From a checkpoint of a small transformer trained on Wikipedia: 10 layers, learned positions.
MLP neurons of a small language model. Each row is named by its layer, matrix (up: input weights) and neuron, and shows model dimensions 32-159. Each number is 128 + 32 x the weight over its row's rms, rounded and kept within 0 to 255. Numbers have three digits each.
A block is one neuron, or neurons of one layer that tend to fire together. After each block is what it responds to, as a language model described it from the Wikipedia text at the highest values.

L4.up214:108178113108115147138111140141101104085122139109165102092222122121114104153137143159159130110103131095130216170085138087116111124113082157131016106170054149116153138108157077113123119181135173134095095145111146184149135147082133138123156162103095134158107171119098102165156162099138129157121120169105108129144155105164145113104081093143132134094150107155083096168164144122074116165150
Responds to: Second word-piece completing a common short word split after a tiny fragment, mainly me-et and me-an (meet, meaning), also som-et-imes, ev-en, se-e, s-ent; sometimes sentence-initial It.

L6.up197:114145116087147167167145133133114166117149144161109115097132160141126169065156128064099131133170083166082127101152111109134055100113055134155102126106117068142151098138143091116101128093119097135151162117086140099171082126140162119156101183171107156102113172174084098147146160176182115112145211128124110086159125079102124086117133078185161091171146136171136111181106103161217126186181
L6.up302:150166162159141150191177115106145158172105103115151130078120089108116090144140115162145211102136131140172118151118139119088164081119102194106087117114114138175095101151106162142121093162105153146126091076093149181045086119109170051078129124081138121143099159172141121177171092162134124168132085141067164115150084123143167130092093153143178118092104141118166094152161096153094114171157
L6.up361:178133159125112108140111194157176113129116138137163098098096162176146160094151163142143159173165076192117050118135129054084115129125102099141086148113224094172139099122140181131095078124153095089163140091151133106106108144070160130103117152111130148125093074162083120096114152172161125138143103128091156178154150155107137135080095077164143103103132228113099138120124103141077142116125
L6.up456:126073116162179077104116109127137136169076124177136080156110116166116109103158109118097156154158079115116176117111073129070136116127118116160126143158163081126216132105108168115113149092115108119067100197098115136071151127100064096153115153126147138124155144120186084162124208185106093143141125160167114137086166117141204139106093057128105152074068189094163091143130163106107122111157
L6.up480:152184138098165135146152136164123111120120122113177151116135087091170124121144110086096138125115151139141136146184139145143091101163159148092146150121079076069117098139043153114142110103147094169110104077141090130133143076124138137148074116155140165117121154175157095156182104183113145173154125153087186123080138080078146112199202196181123096091086166124159056141127095148167077176092
L6.up500:131122087116152130165089166066147114124100091142206140091155148115110157187092121171164163099141092145118173104077136104132168155119077119141126136145155154069066113132185140127154073141103135172153094185168131150116150061087102070156165197175161061134117152191145156123144132139133138178113097121135131095139197080123070137178148138079108150077080116164113073102132098116132096141148
L6.up567:211080140161173131173120083155090085124122112122123109085129149110092159115134141069175137174159086173112116083080152127113139110154088142089145121183163109101176083130122141065109153113132098143090106056107102144189119081118135059139096133188126092131169124152123123152176137147132170148112103093183113174154153127064165135084168080187137130141087157175137077140188097134085142139148
L6.up632:098076161078184145176124120090157085150066090141107155109145124084151113149173078082165168141155118142144150076174101156158140096155066134102113125152139111119159187083106175113160149149092073135028067161151167099082116058110127105144111141113086090157132151127112138128087157149131141100126132138105133110163125144149138125152112113149116132144148149108121156141101136185084105140099
Responds to: Final word-piece tokens that complete a split word, chiefly the "-ed" of verbs and participles (alleg-ed, report-ed, refus-ed, exp-ed-ition), also pieces like comple-te, str-ong, old-er.

L6.up16:149187121137126125145108134114102181106153147114123058044164160103162143122208153174085128102152156130168146066090094126089148151095110134139106103203143094100066113126131129082120196130128119160156138107114113147132118138156162191115143173137213060123150157109187122152109118137153108103150082126114094114074179201133112123131119108149134081126112153111112142149105133190145085126129
L6.up24:186095139166166101168092178160149132110161095160127109114121121117160157048177092111103103108157193171130138079116128088136066128142160171143107149163192138098143090128135147107058137136079092135128123134129148132139110143154147193127160137101091113145147145117139165137100166132087128149120125112079169123110151169163086125150083122146176081049151065087103138122126130102123100187119
L6.up121:101121092121081141092096168093140124106138137153104183120136126136115142136121085143127098130145121155137131119110116205117109157109114197156123130135125069129088125120140163139150113100105139154160147128085084176119103137153103147103099108162144103099053090194098160150077126158092159158214114059151190152148127156122188161079161114114092099171131046138158099160134110164105115125114
L6.up133:092121128113147180126083102114121135179167126155134169156128097109096112102153123122073111136179138042159158144173101096197094110068100143076135150195135131074109159143104071086093170095119111118156167152177149185132113128166104104097152138107164112179074149076142145163143166141164203156091133166086115141083079148101190135165130149106119091111117105082109127124154090105182099130112
L6.up248:179173055099136138173107176105092208180028139096094124126121058122159150134174092127132115136181161143120124137170112114107155184156116182164091195162082144125109149107118078138138089127127149135113095125133105190102082158105134104131122062182118084105147131114125134151125129119137112099141124203103114140097150095165101113116087079196126136132129117117098125125089106176076092153138
L6.up291:106136117177084094134135105107190096110114117144128073070147109153104134173131093150143170093148152119196120159141150129094137144162137127147130091162112086146115094111114148070205192120113111136107094129148117187076136138132112141118146213133103108137138137109151105071070093174120130179147138198114135142149143116069118144095169122154048074179130064114188118142089147194125075117146
L6.up295:188129115089117139139121154139084127103110104114168097093129153079140171063127146176131072137191159151181133109102143139129098101156096131134135144161128121153154084129153109149142104108145125078085189117159145153050160109108121096190101072124164089125125163149116081191084114163090143150117110129082089195064146126138093111113154095130187154139103191149153119168094163103169101170149
L6.up356:043093135127135090149141115132114152100161162124173097056148119154090153121173141131196152157122124165176106099154101146118139099088154126168131088111160130105133048077090115075116154171134161191198157192146081135127155184119153109131128121055128080127152154159103148140107151137135072092185180130132169167137152112132134125162130109134062057106144114088120124108136161166123091133164
Responds to: Middle or final pieces of common English words split after a short opening fragment, as in be-g-un, wh-at, bec-ome, h-ow, ear-n-ed.

L4.up249:141114123122149112125147088140073099170147116109164122152138144123154143090181156125140114115133108134143081138129129168082131120146074180151116197113149142127158131112183126090035153065175082136102128143137099055144107134126134154178108064145128149121128119099132073124151191137108168119091117152138116129091180132089137116055184081177110103092082119112101097107152174074118064134144
Responds to: Fires on "of" after quantity or group nouns (number of, series of, two of), and on predictable word-completing pieces like -ent, -en, -re (student, different, thirteen, There).

L6.up68:146083095175131150123146122121147095079131156185138192071151151173202156096172161114085113146038108077119143162116183079102088123133113132080106142187145152124159066136132125139124114110127091170086114150127119231111149140119097126103178107186133122127131143128150129158112114120133144142126113149110101096089113147091117138073111069154129117104114096076104105161184141174078096152128
L6.up73:118167134112145093147114179145113077154143079157118087140115068113110136107155168106146112208122087133106157092087156141121082088193135174102179106100087186102124137099162088146102100141089049121147169082103128114152176142129134153105140158156169133172114098105108095090170118087144153134063128113108180140072154148118175147121106082175094127102147129117133173128126133053090104121132
L6.up93:159140103141123141148140086187100102108164106092121096158114106092135135132159150131114151065150099167141174103156116123112113143140084112126171092153121141146188114060138110074191101141127099118095154151139096131126143160114143118146166088122170110165109108144169178133184110151146105122109096222106099149052187139101116156121081105160105126130140145110072125133152076168068166137201
L6.up113:180102135104113110164139171114139103084133117151110069123171125107069143120157164140204112134119132119150174063146129110115110182128111045068129163129152146102107088123128176138143106106142127147184139136169113129165145133173049109185077136189101216132113081134166174151103155144164105138093107122039124119103137120107152178087137128096162061121111142158116117132112137138136106113144
L6.up131:090068130124183092156208152197098102151109078145133128139128103129139087093170122078174079135128115131136037102133124141133081123110155114081203152158123129139067088135121132126091184112138086111095093110156095147128117127148109145172106127131149128151086115145171118102179094089117168096126137183139091168166111148149128149152119105143088082109095192167119146161133127164164104090113
L6.up233:115085107058127065091094115148139105127159111133132108136161091149174184117154153127108114066131148136090119145136150111149114174122105145060114097133144178155156154103161099102127108160127112088155162135122150083100143198149160111138104151170125181142103187097156079091159120153087118176113133132132122142125180155121128134084086042196113156132101132163123132105166088127121159175159
L6.up334:105145183113062092205118103108105116095126140110138146185163089115084183148119061158141100106098084094116105123097142106077176191119144100162125116126081125182079087162138138111157115120119102065154065143108090086110111125147181147122077086106136100163137127111127123138169108125154161141155147143144133153061121137107072132118095153141072139181166203105097090119130109182156149099217
L6.up427:092147111131214090103112139129176043081129173067145129172165099172208118149142144137153087131121165169108166101085134110100130115111111078107125153118176167122123139054141177098100108135120099130098130120111125133148157190122047096122072137089166140075127179159195154140159152135114146115196192192086094166149145102117108131150079098142101110139095104126117118119147090147089129154163
Responds to: Word-piece fragments whose ending is nearly certain, like A-re(a code), differ-ent, The-re, al-re(ady), plus "of" after "one" in "one of the".

L4.up505:075058117135145166091139117144076093158076108111147126174158172179163127009129101107160139100109065149105118139145115143124129124148148160155130131181124141148074132138135199138102160096140122151077098101129114163078144083126118119081149149152211130160135087115139132162129153215109141090108180152129137161134120157108145100114133090137152138077065156118120129118172170149052115138114
Responds to: Middle or final subword pieces that complete a split word, such as comple-ted, const-ant-ly and con-ven-ed, plus year starts like 200 in lists.

L5.up90:209140136051130225136123068168094128110060119104139176087145149111135133129142139107073196062149156089154180115083142103134110118140066192112130084123118131085139150090115086154091144100104136134174120106120112157214124160141132172117096100082142124172143090133113134105147121131185131178120097159113110138140094103164082137106197092138162098147143148160102115085090118124068108156130
L5.up118:148152147114156125125151125122164038164090110133151160171131123175088079117112104175156151103137150087140162116209090090125148102156049177159132116140137132146183110157119124089125051143139122136117157163082140201117123158107125099132126188114157182151128179176138152098124160111169169112121082130095163141067138090144146145043136095117110113116134131164036095126158136116151098106134
L5.up133:159098138176126113124161121154114093125095163166137156084112049153107186105099077146140142128170084155102083146128108132059154116129155102150143075149097113139120123087095125092148101169181123111167173134156148115157138150105124147181081144113142184082118188148108086138142172144120082091112086181145128142131108077164067162056195183109089135113144153162086079068159197100180101096108
L5.up160:078113166091128071184159163155105161132105130095156098121124108129077137064111090141161206148120102117108070156121143160068141131110083160104170155115145175128168148115087138136105128091151138112153149143132149099162143205128092145117126114121046118177131174132107097180166142114082134139163127163069195156123122059097115137114039149193108091144132114144094074158081174114164082162115
L5.up207:127179174176111150130101089152099086126114119188129117125100121160159123171120137152118118121158143160135129163159088106084164158120113120127204112083171122125132097156155132128113119087151134117152085113083158126184157123133060142126103110143087096136148145161119058065125154102064063138138123109100105147068146075158138189127077146163104153135173120108085088073056122159104135118107
L5.up310:104135146135139115189149136149164085130083101183179131093098183167129133131125122157136172074132165106064095135105107164153095138138138142106106123192148137076079122210115104056132091121058129143118202117169140102099144091149151096134177142124096078098101140097105107125046102125079149172152090111148100118112119121145084140134138101141144118090132147132190135144084088106189105120126
L5.up355:174147177140141145111144170223088108116136117135158136146100111101126098140056160131162164106106086097102126199135137181096147144181070105107094131116110121110130103149128156077134118207145153149156096161091103100117112193122131084058123129194124114143108139080175128115153143202121161149097112077111135163089106175078083104107114083149129167149082149168121132086103139128125112113087
L5.up628:120087155153171126106108147159142097094077168130129169135143132137106103113147102163188128064105130184103172181126142080188132145187115192132180116140110153098170118133166132156123114151159108124135084119123089120074069108129172168119164129118142191122112121129139110143093106192135111091165161118082147152153131105181150073153128139198108130153139151102122091117183128129111102080075
Responds to: Short inner word pieces continuing a split word, strongest for rail and train (ra-il-way, tra-in-ing), also me-an, De-an, se-en, and digits after a comma in numbers.

L5.up52:130103149168153197141114140129087067143093133153133095118108144168122124147111130158105159119164092094125134132131140158085130142121148092100139113078129114078090127218087123097135122040147114132100147178123148116141117165125104142153140112105118135144196102116136075127072085068169216142125121113185171183141122123112081149101105163129103147127131171064086123092122139122200152044116
L5.up53:099048140177146113157148165086126115155097137159136145123120099132107149126097080148182104149151135131089121144085147165142153124135147134088152048102174123144133118101150131148132105154159116131126179061101128117127099186131160135064076155118133124148040172130094106134145102106103099106068122103079180138133115179103112120128145137149062085127125172096249131115093146140145064143118
L5.up108:164132088107153195111036180151110130138121152182140143088096119107163139177137176168148143165160072164102122120092105092124133063135130087120111190120179072136129141181138139175147142110074135155123109135119132148124128143092086156116128095121160226084096119104161057121139086107192129091089089066062097140078121125123101127161110091166141163114119154134117062117125079098116098111133
L5.up257:139133155085086182137108162101111129152044102146127111161080106096120188171199124144125137180127072128165121120087137065101142078113143145119136191087139157088137139169112147153146162082067124133133130138066129138129103142153199182116102109109110197157097139126081106073097154113143131123183135125153093158135112120137182173138059158076110127160070138132098100152155147082122138065142
L5.up341:174123095162114085136134116134080125114087139205156087095169099151092147171125156164147111148170110144140096111144125092108174102130141143117139159159112116091172104084099038129145200154102177129068111152112100181117170171105102161083120130134121161096128123153071097136088114120154117110087115146160119143165137171153091140135159097147095163162105126173109128130105132058098174035169
L5.up521:136149152121085083113086149159142151079130103163056166126121121119106177132128130130158072138153113054178102134120181115078168104173114092167114154079123156127099134152171154185118090078120145110175147113107184095149108137117111180157126168133200173094086122068137107127104104142192134076114123123105150163147170075136138142117147131123149165098148125077068099061093204097178140133141
L5.up544:165108176144116171109088116113184092148133177150095193141066108114125155173112161185173134140097114185065112174089141125122043086173110122116207144155146089134112162079141146125137057118122145124128095069101134156086154150103125144106157084119153192137170138151142087110139142126145158174092148102169201096117095095136108108101115126142111134117154129119119111133170089058230076159159
L5.up601:146126110137126123157096126145188059196119076104121125130113150143213136117126193112126101192096118134091101075057125124092085128139106121079115123167101133140159144103141124135112121101121135070141119141109109126147139124114106128085105094128119192098121112137128138117166075066092180186156116129164168129108118186139073149162115082154105108134115168102149155101108056130153114147067
Responds to: Short subword fragments right after a word-initial capital letter or syllable, mostly inside names, such as I-v-an, I-b-rox, I-d-lib, He-b-ron.

L5.up312:095083123123119153130146163170098078093121165107178117124114116137133142114217169094151207131154117118204115050098079071143093176164123111139128104118063121176117111138190102157109132116129164139078087151102059131139138123133166216098140108145147094094144151092159095122140147160108132160185152137134133107165111125174171117103125115101136093133114126093080181078157157132106069184034
L5.up373:164130142147096090126110167129191173135143119125180122173095166088096179097106141149161195097104158166126109090092082134127092093120112143091116145151146150172132142146115152152134034125115140183111136124126095156147120106087141157137151197087168111135142159131112136105091109162115084162152123117128164119161149173128144148105100140081180128139109086084063134119150067135082112143081
L5.up400:142139162098133113138151180094191152105084115138151141098133129054111146161142158115163108169161150114135141126102141156140096096109109114132153183116086076141116165194124178148155085107117159096142126160115106050077092071118113193073084139177150116114150118119087061081123119096105162144060207177128157130129176146120145146085121119149142150141106146085174104098087102114135107100152
L5.up462:124114133131142103190122103125112138139136133166128110072119145091102084123183122154151154117129131155119133105067104140130171179209137093145166086084150131112117152122180109132029107148121119156056095176101074120116187148128163138100082111146085166126122177130179093050104148164111142136166096160113094119126132104119152135139120171208108094130094165118141169091169107073137137080133
L5.up484:099198162179116107119120188164134097138094127149176153088095127128123105099145145121160163148144116143096148106077080118135124094151155111142144101115151097058113126084169057156137034164108085086136154074095120176185131167189114129124119106077146130163139101098109048121200119081115136178146155115179139166150163060116110143135053144134147159140092137132103178105075108101124145124136
L5.up498:126128194137238175143113136175113079178127136159090118124114143134160123161093146103184078190096159119105173076064089155143107130129149118120120164162112078121169131111157099130081091161150072161089094141080082121151122167157077141143157153145109120093073190139110107171121135117145077106158121144079146160160133137128124109112083112163145174098085126129088077134124132140045107175146
L5.up555:123132115115184222135133125133108118132127120146118132107202082126126095131166127070123134179121142091143120144155092131191099087113078179136179102128121083136115209089145113103127158162082131081108150106113115116115110079120150121126113121072118094135138169129128062141174143117141054160137094181143131113193133121122123153116081096198154164177108109165083087148116109149114107160173
L5.up559:116146092101130185180095098114064118082219031119130103122151071154098148097077133146134127151178088097135083113146113158156110120111117079159155143124112120101143125149152103119115178171150103133117145157105079137087123142113153173152112059116137085087164147125104114136165149173136099160126126186142201124090151187108110158103163117165111066125153186090149123106103108063149138105161
Responds to: Mostly "of" right after "one" (one of the founders, One of them), plus middle word pieces inside split words like s-ou-thern, sus-pects, re-ac-hed.

L5.up103:155132067148166127121144173131172166164103114125118175132213150116143116134134091137133123097120138095156138089098138173149147152119143130148154107141131165158057117150149141107168173106111099101195096127084115182100100157145120164140140113151082123181109098136174133149115080110130127146149170190122083121137152062110155074152152048134061195165101084075141147092119098071084098181061
L5.up130:181162193159078206156138150146163144114132114130144168073133113107127122061088080161115122139172172143129131110130081150150096148157097101203110186145122128202113091129127117115111117123099152139152107129121117097020120127106135096183112146128069128122091128119132151144148105146136125133095090159128124127120131053140118139157105102208132079086116053081146127187081111048112129154157
L5.up300:111140163150206169124125131077113094134129097118095117122096098108154159132159105136105173187122184120127106189070164142092122109148058113136156180195141169118080120094113129116120075144110089155170111163164150180094131161074156086125124178149105174114111139124140121120143082100066149158072134172157135148098192138125109104137093112150165077114118146037120126107178158073116099118099
L5.up307:124137147153110207144119149153110145160149120108177093080126173078119135154132091121169154179159149115113106178095101095099131171170068094143140135102124157135118156127116150164076158176174111080160110173107129138087147144159098064099105104173137100178082138053095128092120152142176070118102093137129116123123191150130149106103073119039151158165108180128124069087121049080159135088173
L5.up331:081098126168088123113123117116095138104121141042137097135117093169177105077110120118114136091163123210139179114163146191152117162130082163115090166115094187095155111112116109158098103124131164156165121167139107212095093193100158142113126110146094046134086139098076150175117140158147160127189124165056120071095155122077099093190171166173084189112133113123110122111167125162121165144096
L5.up440:135175151169110137152125125137164145148048096091165124129127096174159062119156164142109082098160142123127124134132147101129140081104043122129128158103093126150118170171134117136130063062092101173168148115159157155164120118153105137085135160185060133146133129077119095139142130138148139120125134081142082127181169114141118097213116117135058137126115106036167185048109105162145122175102
L5.up443:150092160178142085183134159092124140154093077138169191141164119088156131077075131151118141131138127173156156129173105085138096156144071157138149112104112058134138196101103131171159108068121179160147115136117090156145108144146107131123129132155101107115095158175129156162134143159121112141110157132126107118041200194117139186084080028117107131166089097109129131130073128112076138148110
L5.up502:143089149123125117132086144117173144174119087135154193083094106203058154176135095106087104090109186159146191116083102089120103170032129131160154096133133143169108115098109170059131074161159156147145060124119105133110089103119146164143082126104163150151125192112155104150143071140053098114149098150155126119132165112151158100153173110150090162142128105119132093116103117164135074122154
Responds to: Final sub-word pieces that complete a split verb, often before its object, such as kn-ow, say-ing, includ-es, w-ent, p-urch-ase.

L6.up92:155137135169131140153120117117090115155155068158042166154161108078100112102114117119125106135123118165087178200147044137116144124176148075127100109143124110168129139167160130161184101156149162160081101123071089108109141156071129118099185075168124091136143135089125107074137088096177142109082104154083141111125165138099115158175170165160131117113141105108087171074130144124168123135146
L6.up276:171124137098178156123126109107155065111096161201128133166121103130117112117126121122122121126128146115105093137155098172141129099101185155071175180159140118100130101170131166147167105150146154189086175171075121138121178165147106146101200114194087056114099132086131093174118103110169094150118086146116116085150080113114160132120075093132154121072142158107131151104143097072130144152157
L6.up283:182140163089166146137114109129087115087136165153160133127098077090202091048130161135127160123099098085151112161099186115149171110124077143115119098158179078149116126195156154101113132124123083195114161175125095133149133136144140145121118097140068124167103078032126091122137189192128153144127195150174082117115091089124130119132092153120108112118167158122098101112079119121083105108197
L6.up401:188147099158151157140079145140132123068096093124078152164159138168153082145124172146098146121145170115078127144156134146129089094098086058100114135163121110112178156223142124141216134097139146182093099107113070144137105137139175176048140149077107097158102158125134083144071134104097188158098120138146143129118116130164118143161078116117128101143109141122118072126168072156158138126120
L6.up438:116124143136154212094115096143154105147180062160138141129164146045113108134129154130167124159130146071124129164091184147106160148169117088123118121068107079127173113099153105098146105170144080138122114121104157160163170135131132205065107115112127070128078169088143048169179115120133112150110165117144148112120140112117076129070084145053116141150133133155132079160118140173157146137168
L6.up491:142139099141148095135204159136124064092072161166145121155146145151127168069176087170183138124172091176109163148138119116155183157126109093147108154126132098126097124135141144147145064149141180135121107133104148120178100136120123123132167139095096127165139153123116108114175097161110100096068118084203136108101170113127091124054102047071120104101110176139149115165173097113157086083137
L6.up613:129090168116130113102073186151177079119126153063137183115169143128105126119163097140108121141124081103138130159118143143108102154129104193130152171113129163147141120151101155120163114093072155121159154150071107128166109100192141154098125098084132084166090138094182055095192128103122172112107094132124124132203167122123151170120134110083164065124086105096188104129137135155114113190133
L6.up621:106085159123138154145122138154130095152097155181180133099101093082120037140097082120153156148146137104134122148130024163099180125162124156126080114124135128153152116102183143084116121156097168160097063117086140123128119142105113154043146102145145155126128120122154077091093126085099129138162162146110152158121100119159174167083104125150142170143141133094157140135163073165074095142078
Responds to: Short subword pieces continuing a word split after its first piece, such as se|e, me|as|ure, man|ag|er, Be|er.

L5.up116:127142064127118142188143103148108162067158139134110120095080081158098101113161153084138143108188133144091096113139121098162172210131114127120184108162161111173113189102115149150063097158128157163119121149136134155168139127131179130076133115160080137129174172116172100134144114161133109115140107113090098084129144115157090087152138147187122165052139153142172139098200075105086068083114
L5.up134:112156166141183112165135066133118146115135118153081119101092148153147136120099113092159097133086089130141169174121104155131100153120086135131153127102094121086082197087128186100152134158151179166143141075099144115126143082172123079166150097159108183175135126149160120090118186123133126202161159156151127183124115075137123109074151132207149120138072110110149115147133102100111093189188
L5.up270:090165170126181178078078109098107103133109117137131107129131153114127090132075186106114145094118091095139139118138195097153139142138062157157176137140158130135135166118147066085149175087087136088133131120152175172092109121162157047102147163144158193152096191139122154095131120133115129142121170116171131111090135095141141130081122110118135075122063144141120108170127133153114114137204
L5.up284:120092128168093123128050081131205104167113113171114114106157100143113133151088136157108112070115145154133130107119091141118142133111184109063137067115093137145121121107113144138116054145169088181151088122143119144126153097126142104117110225179098156096130121186108092173142153163134125142115209104082169151132134059060152135148157093132087118119095113182178174152104154175140138143132
L5.up363:140165165125133136136123088150068148117128117164084147125151120166117169164151127102175089088141087247137142162111125186147120148174143165115127089132049131134172119128110150149085149078101100140135119125109164117109157070185096130158092147145113114174163112111142115139153146122171110139052164090125054119085156107138135164154147118182145158087125127114122096083137161100059159153153
L5.up426:103157160153128119144133133110117117094118071129162198120079107136141157117156161081123140162150087195112174090153107120162176158157095096066178183117147115141204112098114110086122095110083057193153150166140089154094113073141097085149090181126148171074086154181140139099105098115124108135092124164132181093104168125131100120167150134089122154164040129110140124118147122099090142133126
L5.up446:167145177132113146102122161123110088121120143099077175146065087124076155122110070079115159122147185137101111109139184128097102116131158134154130138104132154173125111124109163169116156148108116154113161158138125133118180088182135116126164109082126118148109082152105061100092164127122086103100163248126094157120123117079092116083172117144171131020141113132191165120128132072121101093126
L5.up577:121131126114160114110097170136139048160147125162094115151141163113093115153152175102189163127117102116111074140121098149130164164134071168133141079115157023092083175128175109155121099114131113078088082111137102165153108122173106092110208143134128130111148183125160124129093147145131098094098142133117134049140091168159070123131134102156166208151087146137149122159138096139089111142167
Responds to: Word-final suffix pieces that complete verbs, mostly past participles or past tenses, such as dec-ided, prov-ided, express-ed, often before by/to/in; also -able, -ible.

L6.up21:167110202156113070110152142113150123083160152131160132151084149151126167159097123141154191129165112137115135135155135154050171123141196177144119129109138108137150175131107141116074102112156122197172145101177170101120131123099145094099134097155187158168072144115077119131141072121120064097062131134137153067129096151146079100123135063075088133113065116076065122115144102112155132135144
L6.up195:169164116103115102182134134146108075114120182108093140110139096132098152180124123124144116033162120171105178226129119178113128161105097097126144097117118156088128141092097138133113116122099097125181079157133139062139125143148101109088067108088129115169138142148107141121174096162117111066144132103101153107111175124097088165159108096129156097062186100137136123129078167160162181170119
L6.up227:105076103148093208100105206110117159126152143134091126150104096172099111142118137122199166106129159149151131186144121104130102139124075108105145049147144118109117109103113140106111121111038111150169142144154096171133129113135084111080154068198085200078132096157136137104210096137112105100120151077095120136166084158144076143119089135130158146141165066183092120092158145077128098140127
L6.up341:121143153128118135088122187176120188165158198152101110175135097122102128179120093149150146180129161098090140157063108093090142145103161168086128177099130146097119115100090146136149097096139150142104102088102150168121112107090119128122121094126225231087134127143125069110108118147131154166124092126085161161122164136107131076132095096151105157149131108157084104110118097174172130117177
L6.up449:193107133144120107060108171133084143128171160146152101118132093135145162117115125171117125111190129193097159135131136065159128120104113081111112113087171136104140118132156183096052125112138177137164048101144154151177124150102086115100063108120141179132167123149150157135151113153177096096112081177095097139151159084096087125117125116153141153128124119110036064085131147107141166132092
L6.up492:126110173123152070109159171110090149136119158160185088109109048136120162106147169168104111120133058170150187163158091075137076085128175090149150163127129106144158106053174120123127174100145135130161035123080134125113132215078154128069145143159159130121128129142103122098177085180115095128147167167154110131139111111054101157129125127092137164143145117113108132151146109104145176078156
L6.up568:107101158138075118116125140143171088126134121075073153074089118103065158164131109186100093141090099132143112108117110109125111174100144088090157119119118153144207103125144158100124126157114085137149130107114052150157146184129098154122175060085057150139150153122103123139152113135119115117145172156043166111155091103144128144148106143111161136163184073121076133099153079115134136146133
L6.up597:148000154157151173114125149124144095121089169130123126121165137130152127167109136112163151102121115188060099203192030129091155077151107081107094136114153130127110108099154114121088138099109124150071156133067121167161077154113137186142115160125126173163133173119160123080098140139141117109159137147133132099128193063167088113103089166119148105133160139100112093142134160099134098165159
Responds to: Early or middle word pieces inside split-up words, mostly transliterated foreign names of people and places, e.g. Ku-w-ait, Suk-um-aran, Al-M-ina, also a-v-oid.

L4.up508:136114098095153167128105168123097191116115124070119150171124144097183112133187114097157063185124123103106116165102154168120124050211173123116116157158152133110116120147148087092074145133090113174144164118056147121124121121143104152045161163095088175083087100139129175119147098133149171105087117093103194122130229117136119091113125108164116113160122161098137153128124071149135088122091
Responds to: Word piece right after a lone capital letter or short opening fragment of a proper name, e.g. I-z-ard, I-ll-inois, Shinjuku I-‑Land, A-g-yemang.